config.toml
num_hidden_layers = 12
hidden_size = 256
num_attention_heads = 2
num_key_value_heads = 2
head_dim = 128
intermediate_size = 1024
vocab_size = 512
hidden_act = "gelu"
norm = "layernorm"
norm_place = "pre"
norm_eps = 1e-05
positions = "rope"
rope_theta = 1000000.0
rope_fraction = 0.25
qk_norm = false
attn_scale = 0.0884
bias = "none"
tie_word_embeddings = false
parallel_block = true
extras = ["capped logits"]
init = "uniform"
init_std_qkv = 0.0501
init_std_o = 0.0102
init_std_up = 0.0501
init_std_down = 0.00511
optimizer = "muon_variant"
learning_rate = 0.00143
beta1 = 0.95
weight_decay = 0.14
lr_head = 0.00385
max_grad_norm = 2.0
warmup_steps = 200
schedule = "wsd"
decay_fraction = 1.0
decay_shape = "pow"
final_lr_fraction = 0.1
batch_tokens = [8192, 16384, 24576]
max_seq_len = 512
doc_mask = false
train_tokens = 154600000
max_steps = 10711
dataset = "wikipedia_en"
MLP neurons of a small language model. Each row is named by its layer, matrix (up: input weights; down: output weights) and neuron, and shows model dimensions 64-159. Each number is 500 + 50 x the weight over its row's rms, rounded and kept within 0 to 999. Numbers have three digits each.
After each neuron's rows, "fires after" lists the tokens most often just before its 100 highest values on Wikipedia text that the model never trained on; "fires on" lists the tokens most often at its 100 highest values on Wikipedia text that the model never trained on. A number after a token or word is its count.

L8.up934:455414570503480434464419464425483525595509493490609559457493490503504487576469560510457470507477525515573575589563503518496495369487436477509436504455567451561542595548515475523561479518613393462493535559600457462430498473484529508488500540477497493399547430527488472526533440576499457562
L8.down934:556548466567481521529505545550394557528462458486566439534625437465446451533432488571426500594454399501421480586466427479487497508366496442485550520345498540476505415536553598516462446548449515503539511568469448575497623476464430500513447515567504447488574554462464518401497542497497560486
fires after: "un" 36, "ar" 13, ":" 6, "ly" 5
fires on: "t" 23, "ri" 19, " " 19, "c" 16, "i" 5, "p" 4

L5.up293:515523470540435432470574499503539475431508544548483471516460501399541482448569466563586623517578516517512533465431518541491419487472554571552499491464434334529601543496465548530508586593488477513486595518566418452527516538423444471503511487467500510457504523505463451487484497487540537570
L5.down293:519495499454595475537553472515482407473512567509545544528475518472500422536410539444348508520541474404549534476474486537436492457422470509451549451490528484480383425572486553523525441488383436537570499545477504460528495552546445512429525530459543509428506457535517565441573520585529463480
fires after: "iv" 25, " " 24, "r" 11, "he" 10, " p" 9, "ad" 5
fires on: "ed" 14, "e" 12, "ad" 11, "===" 10, "d" 10, "en" 9

L7.up30:541533545620534518524489537481570528488432531413509516531440457453459479677451430505514513547525422493468583595469555419503445475489504520527488560425535512488490445401590497490480581580509417463439493488396516497429472520455424450482491485497567519468494460596522466482478476528442513516
L7.down30:625450441526484489457548568419476557484471568470512384520573520513421453451479446498393519523482573505524478499446486528562458479489409541526464443547510494501508518636490548538506427437604516523567474580562568535508585501542494570531474534477443431521515607535451497553522519521484529490
fires after: " S" 41, " the" 8, " s" 7, " D" 6, "s" 5
fires on: "c" 14, "w" 14, " D" 11, "in" 10, "p" 9, " |" 9

L7.up922:505548491422518461537540489473485530478502437483534425513485427434447534435514488551548481430494425531470491390529504426439517580437490533516507539565515465546510576478530479578509505505538511511454570490565460544474501509473443485538549453585437376513445512480643477552455493531497450443
L7.down922:526499505490478509536494503466529450454456546529571579485405551421451506529454607441518489549454542507452482545465527524497385568512503479512453559424443634544518525574504459499463504511575556541412547525470425524492483512558502457517489555438510524549466567506518572513423406466502532469
fires after: "r" 19, "n" 11, "in" 11, "ter" 9, "al" 7, "or" 6
fires on: "s" 21, "am" 17, "en" 13, "m" 11

L5.up36:526471473582475529513562525515541553521423480484534505430521465593416510467469433466593463516491504511500536512531461476559481479485492583533469498504451484437503548363472537516528535397498420474475489438434580512515525568443435522528531487437504596418522423485474552545446452473464490391
L5.down36:498383475498496477461467458478508452522563523365551508500499539547494591479574510586551446485494527505503517457535473515492348523519518648478437529460476448508471476567575482557560501498509453465481450513543606561545398519576555532533554481417557532423509559432464540523425575436549563575
fires after: "ol" 18, "ist" 14, "es" 10, "s" 9, "d" 6, "ad" 6
fires on: "ic" 15, "it" 15, "ric" 13, "ear" 11, "y" 8, "c" 6

L5.up791:433431497481491407480486463531549615538450444539542494463448481478512437481585466553599499574519526483531419562558483523530480428509450465470458511505447442446546400566492488513492437437462464519544474559567503479473510552470461420482502494510594483474531523482427416535493463558491587540
L5.down791:497497491435538500491531509600446469557631531539461488442536533543466512580426507476506507508516563537512605502473482421425513454477495461545525527594496523481521561451442482440522560500476516520531448517545475559481515395430507419519535532530428383545540542497528588512411451436482471492
fires after: " com" 27, "om" 17, "a" 11, "c" 6, " c" 6
fires on: "m" 45, "." 20, " " 7, "'" 5, "em" 4

L8.up1011:531534539484577489552428432532543483407463497513534512596501522403488529532493516474465470440552449455479522647533418462429562522456561507493543463489481497472537515532381507468517512454428626455450544478549387465500411522527505476444496479570590502523521539541579516416456525568491455554
L8.down1011:547510518497539561445485581539527582536519477558491467491595517607487557570417520519495424514470449540425518457483471445520463450486508555458474551472514508493537506483533506485474461576468493600545535519422586450513415462517508555524503500469505489512539520483482474463568471525521488504
fires after: " A" 24, "A" 17, " a" 10, " H" 6
fires on: "f" 36, "s" 16, "el" 9, "n" 8, "ed" 5, "r" 4

L6.up727:539582497638594514435446492519588491484531602518487523539498475549443476474527455542443511499525485533547516401508463478397504531473513458543503485469471434545411484495519406469496447484538545529480530548519520585441474511439513450492528539504408536415537456478395445499471545461434590543
L6.down727:540553544495471506433535417574385565514483517584425517488566521437533490580526565575461437506524539599453461518420537547554541584530533425557507535521521388478516448555578410471452500565520413446578478440490444455531497390558486446487426598502492489490487525591548485518547370507518410469
fires after: "it" 40, "og" 9, "e" 8, "v" 8, "er" 5
fires on: "ed" 34, "n" 22, "al" 7, "ad" 6, " an" 4

L8.up234:431526585497503563431544548477524601497404568449405495634494524477584486531402554479488473520488557495491509410463518522461547516416516563504585483478498463509482506517520513572434521504486538389463497479490501493515544512462419569512477408488498417510429425499530543545494438552531473572
L8.down234:377514548471479507554481579479508452514545587474506534569487509479511454494547493458510551517481473502555454443557573440607523426453482519447553566447555510449487500472464444578662607505503456504575483423500590559522418448487539544576493459550536504512543534581493404553504427479484572545
fires after: " t" 33, " T" 15, "st" 13, "w" 9, "t" 5, "," 5
fires on: "e" 37, "it" 20, "im" 8, "our" 8, "ad" 6

L6.up176:475565532522464450497515560493422514489614473449480406429490505487506483437543412481432473532481512518512500580489540509528461510499523469479475515488555392516503458473482521449506499520532480549569544418523556524468465444473581478469437542580544570522480477468505549476489415555479516516
L6.down176:578499440543490615498451513482619476409547563603474510450500482547484482501455595498581545569568381496417461529499517522591518466613445486502481441438422488489545559528527417464476532559482570515410480614475483478499518563523486528453498496464460431535510443555378518465515501540448583447
fires after: " l" 26, " L" 12, "l" 8, " N" 7, " s" 6
fires on: "i" 52, "in" 8, "ation" 7, "t" 6

L5.up785:438450539602588490522402497586480552453471468572542550491517445570383514594488461520476441457502444529387511406504579547456464560496458485546449516466397517579489474460562407462585505508545580473418565499505588509497497458462425495589539464429485488472530522549443537488526422616437573419
L5.down785:467480492534481438447445522576498486422493487439422480527478496525546470507525465471534554527534592509534439485486557516590570564524524465441436439443397507398482582474455507498529479572521542603455534472543454486486478436576480550483538440457494412518473425471544470534431542529437477623
fires after: "le" 12, "y" 12, "er" 11, "gh" 8, "ch" 7, "e" 5
fires on: "en" 16, "an" 14, "i" 12, "c" 10

L5.up489:563454491459496435559452474538546594478493427493523457486481516437583434587485518518544443503548446509474512607518539519537456459412562444475485468510408504496536449516480472482536532477472505516467484428531477500486400566492524538555524446504501583627489561467564531396407437505642443512
L5.down489:428526550452465529500490523510466495524447572490505575466595484504498486434466547549484521522506525532554451435511523382569540565560529544413538513498479484467564445559568577569446563580495536506452483457557464518612568463545546460599564417457475497481553478442448575506484517407425480499
fires after: " a" 21, " A" 18, "ra" 10, " U" 8, "ro" 7, "u" 6
fires on: "c" 43, "l" 17, "k" 10, "f" 8, "it" 6, "z" 5

L9.up958:555480557491502557451543529575519511468428548512484531554455485445446507560520521470530475565517427495472491523530540477352420501439441431535536405554498513547462487512442530568548563534510460462481463518556512534509479482561580493424504512499561520480515384500450442482575446566400498484
L9.down958:549576552500392559500401444498486508469501500437552431490467517396561503482407556504491466499425426500495405541476464449479577476537558471407511479440540534511509529553544636551464470558486494493486478500467519482461557514446498467498515567501463516424469487458615460514470508416592519532
fires after: " an" 27, "up" 12, " the" 10, "s" 9, " con" 6, " st" 4
fires on: " " 34, "p" 14, "t" 8, "c" 6, "ac" 5, "oc" 5

L9.up538:556515604429599540497443518479555486438467458526378417509536528489482493471488376492569459554496480463426506491430423509504485432539521579443444618478463505418586460363463470576519531465545527583464492522522490508421519541495448445490517442432535546546418578494534434515591448485429550529
L9.down538:527501398475495507446594439468502522452465429547518519509598462437521452467480595413510538528499527467558527498519502515614473491570559427427488560500470484475527462586488549575502563523384483471403525466539465543459527502543523474601525579540419451572555458523447444550485493491485509508
fires after: " D" 19, " E" 11, " R" 8, " A" 6, " d" 6
fires on: "i" 41, "." 25, "u" 13, "ie" 5

L6.up211:536565563408474507486484555518483562492501431566550498457500447538562466517422391467600435506555528570541549397510514532425535498503478470567457419481421456420535493468465519524567552567517465469522507516568646532430491524491494500439536479436519503553516551459498542374544470505473549543
L6.down211:486529507514512497429486567543501518517455476438514522520607440504466578526525571461507491454545494521523555560548456464520532415493491472425390568515491472549569488501425446526487457554503524439488426443476472539487601556506458518539467529540584475502475539545552497624531469427522448435
fires after: " E" 25, " A" 19, " o" 17, " O" 12, " U" 5
fires on: "t" 18, "." 16, "u" 16, "le" 13, "S" 8

L7.up457:644507474551467556497517535577570514505468474431408486511497456424450504404495524472489471489465447521493590544536519488464519493519569506620491434449453468513512537550496443452470492564527589440560528496436513512476472534484471444521571519561476497510476471627575444443575426590515502533
L7.down457:530499517600455581544544403492524544432495444545528481585514497490537518594454489508532498429605517506536474465503541485422465490592410468524539418512560572528380403474544492408512498513520421488486548521479451443381501452466520494533502462375522469526522531417569502543496595487458499526
fires after: "v" 34, "p" 13, "g" 13, " a" 6, " to" 5, "f" 4
fires on: "en" 27, "an" 11, "ad" 10, "d" 9, "el" 8, "her" 6

L6.up278:635431537559451524487486483536464456433596527638465524592488553425489573556563438525525459559476471513503534519428487492544551522546613503525477539533436512468537476502511507504415530462472600488479528483524350504477411478509590432427516560450501470422414513520518496397482469497469452458
L6.down278:450607516512509530527497506507553502493494494372437524452543485459480587574440461571577485497354498548383611524585564528445489632501421538539472505464515533504539429463494499561431447475486398521499516547553487530548455483398439562514518457538449457506462472452460517580510491447490543501
fires after: "b" 22, "y" 13, "ab" 11, "pp" 7, "p" 6
fires on: "il" 14, "d" 10, "n" 10, "h" 10, "ro" 9, "le" 7

L6.up251:505494463522495560468514511473427542497482570507548437402470458493468446533492525537528505511459454494556527501480482506468548470624493429413569536471499427456542580443390526456542587573533527512423446479535456489589469466555479527525509470482497610515497480612490504567478578475435420472
L6.down251:511520445548464473510478544552529530517524405585552583484513435583465481506422486489456498554511479554547506438503411347513416506490492477566432515583420561583484495529458518501499430516497454555520560518471582591543448560434568465475389530525504460548504506476507438491474484542555456527
fires after: "h" 17, "ver" 12, "es" 8, "ic" 7, "k" 6, "s" 5
fires on: "an" 22, "is" 17, "," 12, "ian" 11, "e" 6, "iv" 6

L6.up384:504521513569456451533500480522509521479472488447480473452491434453464469405520513492544501480429444590488534527500498405554542527575512568544551528448489418482495603481473563502578513463436496513546517665481433595550525391433447505566502459550463436487523455508612473488480549480465479505
L6.down384:438537361427497541471475513522489588474518475556486456565464511590514484588527549511463577447471540472533514573475520570498488556434537467447559596407551506492491503531498610547492420423576554480454552494477619481432457539491442494491529484490423510509574523486435564514435504570547487440
fires after: "an" 25, " S" 11, "in" 7, "n" 6, " G" 6, "r" 6
fires on: "h" 37, "ad" 12, "es" 10, "ing" 9, "m" 9

L7.up538:450392544559507535492610534565427469520497505416485475420491510474559413504552460489500593467556574426502463522561476559565389474451523472544420491448457551501506520457472493531466533466471534443443591430481476443442619461530512476444437454505511555512598492416487578549473583571512509505
L7.down538:417560478507471522582374527538492575446479524541455468587480549455503624438443546494552442538505521492484505558444535448474581447565590510491565484589451537549555533458485438491552487522504472543498503604486515482470503498468445509496535537521489605502476495603449508474448453428520461518
fires after: " " 20, "–" 11, "1" 10, " P" 7, " (" 7, ":" 5
fires on: "1" 40, "9" 9, "3" 6, " " 6, "/" 5

L8.up176:503483410506456499385414425541468546504468507529574450527560484533475564533474517464534448521449460497527489534461484483418376505556517526426488549554506440477502457405399520441482654433509487533533452375532518632520534539485466519544520578535469491473430510500445491545579475423456447557
L8.down176:608501424528468504530501493419481470592583456397514482550475592443514544471555415406488498480455530508529547473545511450387501451510516444544535452461574499485487551560421511455445403467616541479622476437474524517496504525465494524530425553581472464459417525491558501502458580482585580475
fires after: " re" 27, "e" 16, "ol" 8, " le" 5
fires on: "l" 16, "p" 14, " of" 12, "og" 7, "ar" 7

L5.up603:491490514510468533399545516516500486514413566493500499492411559505478470513453474467474441480518535477554468519554528594410514528458483427549420506502468442561597466514507438459530545505467506577550516482505533547605559434502464357475485479442429440521636588557524475418400459559585410503
L5.down603:446496508537495550565478492565540450496517508560455463495461503500560614411489589567522501437527505466530475534517488498434449528482490479504549492567552604510569513548470425522481502501480450477523479510498564475533544499391426505526552509480550489545508457592472465558439487368565452477
fires after: "ow" 23, "as" 14, "t" 11, " s" 11, " f" 7, "us" 6
fires on: "e" 50, "k" 38, "c" 4

L6.up652:486428482450527422591557526587476501544516424475467516439498466544437566530467636574513564472514552479545504519491537587522504439512442530514500568591492552509358496499478491459364468563486488479476486556458450479550475503430450527525537583549653417562564501501598514565509466482511548495
L6.down652:470497509548510531514482467432484536463420552520440505568463570417540590410497446470596418583494501510521463444440498480462535473505600599513556427485470444548548527524487536583490480511583502496498412534552590552516511466582526510483431469501441527421488546553442522465462538525591503470
fires after: ":" 25, "1" 16, " " 15, "res" 8, "l" 5
fires on: " " 24, "1" 18, "id" 12, "re" 6, "4" 5

L5.up347:547541601590481523502410493568448489504525548444563524474506593452487555557456379454566486538586520522482433557496489453434516488458430437433529483413423520446528516402513510556441516537456577416480516596470475536544499551503623539534422448458529459509551483462450462568482474500458433544
L5.down347:589422459547471529478517580531555484587526428497543478419519424557443397491554476517542487433504468452489552459525510526513491536633455530601529568502611507497520457450600525554569497482599602545533435425574570469484561479487557510464520545463521500504497493495551590584495393462518477485
fires after: "ou" 16, "on" 14, "in" 11, "i" 9, " A" 5
fires on: "n" 16, "t" 14, "et" 10, "el" 10, "an" 9, "e" 8

L5.up974:591474508571489444441502568503500478500531565483492461514551455513471502479447456582547532561602534468521436449540522536482457456475530509526509470545456420506478570528427496535477580514537436481518560517602524406442458485432478576481574499595505479549537435365559411473424505394438529571
L5.down974:389428511493477443511405510528463558457478511579440587396515439472506531498501477508545403509536408549482500496579496478526549510440472464524561537439457513493516540432519532530441470522464527561475484472521531458519607534525587515543425500510490471532446479531477480499389439559553464540
fires after: "r" 61, "ed" 8, " in" 7, "el" 6, "l" 4
fires on: "t" 45, "s" 12, "uc" 9, "ound" 6, "." 6, "ent" 5

L5.up103:440495482459521444482474487576473540508573512503486439463547452508539496536412435551530519545507555484500584499382451503485483478477591516537428522490495445553411473449520573466454548496587507429468504512476535456577464412475536431553567507503408477545556497459459466471532481437454434506
L5.down103:504557488637489394547420510534564573443506497478521411529460476462507511461557532535502499520541400456490538517502545553592504454465426518474509532562453495568522444571505581503542515497560532572558506468482443542525536491459471498534467537536468472518386509490415503443469513495514497461
fires after: "os" 15, "o" 13, "s" 10, "i" 8, "h" 7, "a" 6
fires on: "i" 16, "k" 11, "a" 8, "ic" 8, " of" 7, "o" 7

L5.up771:530478526555552484486468550436496524528459493571548502545531585456547556450559528599591600488491520512526495433448481482612449519552558558519496437479584389559558569431484507600544517426517511387522468497451596469382512508433526533461481411518483475454518444598449558503482545450553529446
L5.down771:449471441599573458517555545500510490501544440563508539557517538503503530442443580522489486476581523551496557484437473510436501505462528502414490513346485527596475485493499462399419593576533508575512448432446518497507498420512441481530586554498543567585537637511461534443487511550489396502
fires after: " " 20, "'" 16, "c" 14, "g" 9, "m" 8, "in" 5
fires on: "is" 27, "her" 24, "s" 18, "all" 8, "or" 5, "A" 4

L6.up896:463510510556492513511584420586579649392444432520483497403535457468461439499439542541561503500488555527476525526588474409534504476478547544490477461476496469492561502584526543502433545504495444473519541444507485480432455507327537541467438513614517460478472499529392508553493512500471523509
L6.down896:587459419410467481530515504517447440492476458543518518546409514468522531581449518368558541498521554503551509517506516520364480491561491485549406479533478552508510550536497563486501497530488526548537415495490492534528450457527507504572449522491470599465497441505647476434537555494461484511
fires after: " com" 30, "om" 22, "c" 11, "al" 10, "ac" 10, "d" 4
fires on: "m" 52, "re" 13, "f" 10, "e" 9, "at" 4

L5.up650:498517527437461487509579449480471516488522501425546480552545500508504481565490511427552481400616540486541544462451495527548488495524478429466501493452443571428513483443544553519475594503467513504538524488431500495431550530458575499553383535513450506552529417477454543531488387547596494554
L5.down650:599506466463522495460485523559530397535575524583368488512492509515564512434489594500487497470434479442417509469460514494436519433431551507486518529464550486524466440546527589487558556497620483444423408502508511497494427485456492553452520535477438447458467567536529492495466561425474491453
fires after: "n" 13, "h" 12, "in" 11, "v" 11, "t" 7
fires on: "an" 19, "e" 14, "n" 13, "ass" 5, "oun" 4, " |" 4

L5.up302:473563447586567468464458480551440536420542471483407524500476560509560479579453440565422447481552597471583536529459457477579576537554493430448531456482507471472501482474527504486531486511449456495405558486526456470494483499565523457394498586392606489506527541460449485521497498508526465481
L5.down302:460507501422512549513464458505559521364515505493584519504554524505450499397564584508461440479494524492449399531623579482490400443468531426523504511494431504528506534530535461589480466515460529507562597471484516596552557546531580585514478440423525496538502507438505474441491527475494475499
fires after: "e" 44, "u" 18, "h" 10, " U" 9, "t" 4
fires on: "i" 35, "op" 23, "al" 18, "k" 5, "A" 4

L5.up877:438438491512526517485482513445474502527585454497445536484470517505514541433558478478470408565521475466496438375499500518535472449488521504584440478500455432528508529476439524500539513480615531488445509571457552506545544534413563401471362486463523561500489516374544490579529516466583538473
L5.down877:574556567535494511488494530558495534568485457504509485464463524453473461485461570483574519434503439544532531514507425507457608540527496566484471501472548415619502545499485531469437525532519520549521548491551562485522520507491520573549455581422494475530537532531464350557500478544542510531
fires after: "=" 19, "\n\n" 15, " s" 11, "==" 10, "c" 9, " g" 4
fires on: "\n\n" 21, "===" 16, "\n" 11, "ub" 9, "ess" 9

L5.up932:517495471538413501402528449501485458518539508444488509473487604500512491495493450497444468578487493546465445537568528433375552505484510445371489522461512488604500489494465476506341578483514497457474463521549495518487515549516455488514445411472442467459522471548521409542498486601541404481
L5.down932:502520469580511443550542432428529495545539510550522531514477551550578433494483478500575586431432599473479487479573487536571438406499450497523517542537562483377572451504420453503541507461483505487472517456566491488490568479477555520499496528570538525511520513488456526485464453495505443471
fires after: "r" 28, "f" 14, " t" 10, "igh" 8, "on" 7, "ot" 4
fires on: "it" 31, "t" 8, "e" 8, "er" 7, "om" 6, "im" 6

L6.up183:399442482396455493435535502440493429457459512467473491484452517491468529478468467536527431528496488452590438419429491641625517480450486534525503557486584498509515597513512407527447529567533448578498494472523488504536529501464446465446554469495527449531580463531494461500632509498467502534
L6.down183:494522516570491476515498518621516522514403489509484547416618555534476514518573542475560527506420510561527433514467518461555480496603494591530510504449514461548449510481486493524523519543500482449526549448591419501444402414564539486469500513439449526545439496529486470513516526468517459414
fires after: "v" 20, "en" 18, "le" 10, "ri" 8, "re" 6, "res" 4
fires on: "s" 14, "y" 12, "x" 12, "ut" 11, "ers" 8, "us" 8

L6.up171:571471507488510479454481560481470460483562495461440454590494385464422503582524569488553441601490496465571581474478537548537564520571449572516454449542514517514484459489488525463513540506427428473503491425493520571506538529451512472458496553570541464437556432519397541545513554566499513504
L6.down171:535471431398415522542434546571490526456466447500512602553487567537491553519517545551474490472541426523494582469546495463409490484563508515535446469502452535581489529506425454494589452511511494468475445488557499453606513537525504497518498514458460447502470468456559501512510586439507480579
fires after: "l" 16, "ak" 10, " M" 9, "ar" 8, " L" 8
fires on: "or" 24, "l" 18, "im" 16, "n" 7, "al" 6

L6.up642:447469502521505435484443433500470556526559517480601545502589572519575542439464520560456509470500436421469496469519530493403457536568515463501556548545447463398583525498603478485482443474558511545547587478448492500474503418433430495505603450432508457508505483606532572471468465489493431526
L6.down642:509527550481518538480538540559452546485493530511480585432411551502526515427514479480527496564485414571529428513552547548532641496488401477591511427463490417400448496515509529488494583501576479491440449472588529400552433471504475554535502563422483522524468534485526532524482490497479508476
fires after: "a" 17, "y" 13, "e" 13, "re" 5, " o" 5, "ra" 5
fires on: "m" 23, "h" 18, "c" 9, "st" 9, "i" 7

L7.up309:507437526552511447486511565314495504623536528474489450519500542522511494510475455469512471509538554473425557473507473371448513527496575459612534551559559553575514518561463426401513625485567503547540400533467485457524512510503446568394492462478494530488505549452500405510492542473445412471
L7.down309:481511515571437498553466506521484563445502466598578430538561565498430439538421445567481458517481514569439510396434409483412522502493517582506535457544549507428457464502563496569527520562445504535536551422497510425541532546545597365395494517392490464498474585413508501459466454521522520576
fires after: "-" 26, "t" 22, "p" 9, "al" 6
fires on: "if" 19, "p" 18, "f" 11, "ol" 10, "c" 7, "t" 6

L9.up237:506467623558473563451475561438507525546578489504385555540528387485541558502485514560493538588480469442469531475523502472505472415484461483428458557506496500490521579554549493561429636493445520554393458586491464539518484503455513593527376560533449427438480470491460558492463578512533527512
L9.down237:461472479452486531503544423459495554497498504528515522520524660488512441505458518549521462474521532537473466528657502496544608496441490539574388467493533499484555520493490509411537463526559448416486560478425480486581474472614509412476531505461523516482434496503499483569586540567521435494
fires after: " M" 25, "l" 12, " m" 10, " L" 9, "ec" 9, " A" 6
fires on: "us" 13, "at" 12, "ad" 12, "ord" 11, "im" 10, "mer" 6

L8.up4:572571600443510489470423555583566513519504458413433534463440550504534418461519495394568498499476460473502395561508441479448555593492542519517475494526476422530553539531436534495448537515494523490547381539402498514527453552523440480540517529554488583574390544518521445515450427482498528445
L8.down4:494545488444539584510535573468514512565410470517424544565573488480512502460423474442487465516380612516561480557612544509679440456432489435425431620525490466561495536552502557498412501519517599447492464434546466509446486549532409550483496449384487440498533546485433482401480497512476482432
fires after: " A" 34, " a" 20, " N" 9, " o" 5, "A" 5, "al" 4
fires on: "p" 17, "mer" 13, "f" 10, "l" 9, "r" 7, " th" 6

L5.up584:453453491535492595504572496516506533515439531530478510536495515536456543407527585496486514411467566520437510448541464437519552559493413457501476540556430434523420439542540500457397436517434548561454549575493425511439557524552524481507515516451368508481486377455515442514474501612475496395
L5.down584:415503441481446483523490472548464476522541504534554559402494462473534533511498462503565434463458519400549517551540523509492477484430511522574468519474573512421580512523438503538435459461576521513564517539486462519465521538500555526433487541501598508506459589512460542598519567500578538534
fires after: "f" 13, "or" 13, " for" 12, "w" 12, "ard" 8, "ed" 6
fires on: "n" 17, "e" 12, "m" 11, "er" 10, "d" 9, "ed" 9

L7.up406:458464496498487472611515497507528532490571482469463521546388545502501480472477457494527381533404549596517463534477581500535494440468468382524476468544492545466487538521527392505521448481534518553479518523526426557510467515384592481440475501617585474521517429502498536490514509446461577559
L7.down406:615484593558408527459403546443570460502480523479576468523488455516498449482487580448464541623511527530514474494430507549523509492592455501478514489407515457551537477488543457425475558427449524587510478469529490516408517500484477506478502580526508472491434481431602525501441518561465486448
fires after: " l" 17, "l" 14, "er" 8, " L" 6, "ass" 6, "h" 5
fires on: "ac" 14, "um" 12, "ow" 12, "al" 10, " g" 8, "ast" 6

L5.up544:491440473475444466491468506500503505536444430429458420455471471507499516500477486587442590530510556505603561448553498461496536539489552436519518523523497467505462561420441562586392526493502443567494534520502453576542498461538597444481562530478476493520490530525508513545420508521526555506
L5.down544:515555397488510480528395414603467537510564628454498460506463500548456541494550520480520601483495535419484491461453504483539530531511490491615510488464434468529556497466413425525529482470557459539503465500547533443463525433392547501443502556580484547521492474547454527363516506519515397534
fires after: "in" 31, "l" 6, "ir" 5, "nd" 4, " D" 4, "d" 4
fires on: "ut" 24, "h" 21, "t" 14, "n" 8, "r" 8, "he" 6

L6.up187:463472438500473616579486434472498476490506480548497391474448559524519497348487563493440428589421498462573487501442457476462568577476419499489478573533464434453506504449443440558553502399494504478521425483557485514422530463485504422551419449505394548533529593497498549501470486527524556467
L6.down187:475548500492443517525539514531479579522497469481587511443551430526516505601526548547571499571559511412541467516458538471441407518481483526565572433451421518442603428524502509490457453493500557477568583509526580597625491518544526465474543560501540404521429537552480611530498551549431516503
fires after: "or" 18, " v" 14, "v" 12, "u" 5, "w" 5
fires on: "a" 27, "ol" 13, "n" 11, "oc" 10, "t" 6, "ed" 4

L7.up989:564540524487549519467472583520455513526463458425490537486519540516502494562418504544401503465502512476510492532466537457530513470513397483513495521398418502453523512527480589520475500449443543436518475487460477510611404558501507495514437445524628502648497435477464413499512493535484551477
L7.down989:436527475548455558565485506455478523530489462462512482544542431469555540502524443513552532464490514531477475506513461478432500540533526495424427495558538479551532469575555489621406522454510536505497573430474507419465425536485489527553533475528495512541426552494493443457388488509439496474
fires after: " the" 25, " A" 23, " a" 12, " Ch" 11, "us" 7
fires on: "y" 27, "u" 18, "f" 12, "e" 7, "r" 7

L6.up946:510541579532505493466482531560599468540471535465429442464521508396540512524468388454461506593522567533484508510448560553519457462457462482508549526525499405578534593502546549519499511571417545430460590601509545524499503487521462530484479470509496480503486347488533576492524419557473479532
L6.down946:571489528517670569471544450494491507407447465528495481469400494601461511535553481450489505493535480412485479441552510506481421578522548561490494583472567569458485443542437455524510585530574553549499462451535458519463508513620541520499520446436531496530515544418405424426493460516500389486
fires after: " J" 12, "d" 11, " s" 11, "c" 7, "es" 7, "h" 7
fires on: "in" 18, "y" 14, "an" 14, "i" 13, "c" 12, "ord" 7

L5.up304:550357525502465471452517501534579448483406573533538478474400515561513448526527429498414537577505508559475475553434444460489471519452505528544543523434458549508577522435514448442432486488530523434469598478554605485535409470609418505428530407448434505547556468479491511486536468434604455586
L5.down304:507522446505506495496416420530443531459511455504564545469451454536549484375424510497534503525450523488549438542592571477440538429512375464478440500538482511475481375471480536447553514499469554557516480578521527531483500387494438493444466560484607527532463544562450524454536481548538551476
fires after: "h" 23, "en" 14, "an" 8, "w" 8, "Z" 5, "as" 4
fires on: "he" 19, "at" 15, "g" 8, "ot" 7, ":" 5

L5.up957:430505444482555515471565557526448467522590499621501383493599538524468470482499508523466459504488561471429446536513501542557481490438572381421506411466431484505528616466548467491530515518511542511571441548580528480503555473547504388402506455508450556497541482527516529469606523493419522600
L5.down957:461519546562469493510503408535522474442439535432570542535522389441475535529506476482547560599536415488473475490517494610407454551517514618597508504592468483442500457476505530548518502513491482655562601552522554440544447440481509642523464538469507399483448591532495479497382449439577519436
fires after: "o" 29, "ro" 15, "ri" 13, "i" 12, "on" 8, "w" 6
fires on: "t" 12, "k" 12, "age" 12, "ic" 9, "on" 7, "ard" 7

L7.up772:544476516389556576478450529444485535452481482508484539473560596439492468385528541550493522572394491468512529560514446494517577485513460478595613456526437548523483553575542531352476497445498511468543541539410443462525495470555576501540518440531576522474635487471417534543449489508516456528
L7.down772:479574538496540553397519587562492455504504445521443417562586564517480559558531527492451566447375469481490512455592552480472526586451479523475469519521536569572514524512548428531446579549455515597470494506473544461453491529570482528677490430523501562465485457421581539401458519553474458451
fires after: " A" 28, " M" 24, " U" 7
fires on: "a" 32, "r" 28, "el" 8, "l" 8, "h" 5

L7.up331:471440558529617504539546492497495499572485471503440503475491502535451406550508408576585431506540490487491430541472492518491457535453414585578490526460467561536480511465512482568494530586534507486520515627458492508388517561582502528553370469399480466491434519495542590451445422508582416387
L7.down331:489462423549615567520481455437456495527526554523534412575450562495489514467483535560432518554561577478579505445572498582536531528533524543439470491583538452481496496544526547433451579461570505547568422437521453558528464532492509580549512522460410526460502483414570459490502581448440525615
fires after: " S" 25, "s" 13, " s" 10, " F" 9, "es" 5
fires on: "y" 23, "us" 16, "ear" 8, "W" 8, "in" 8, "k" 8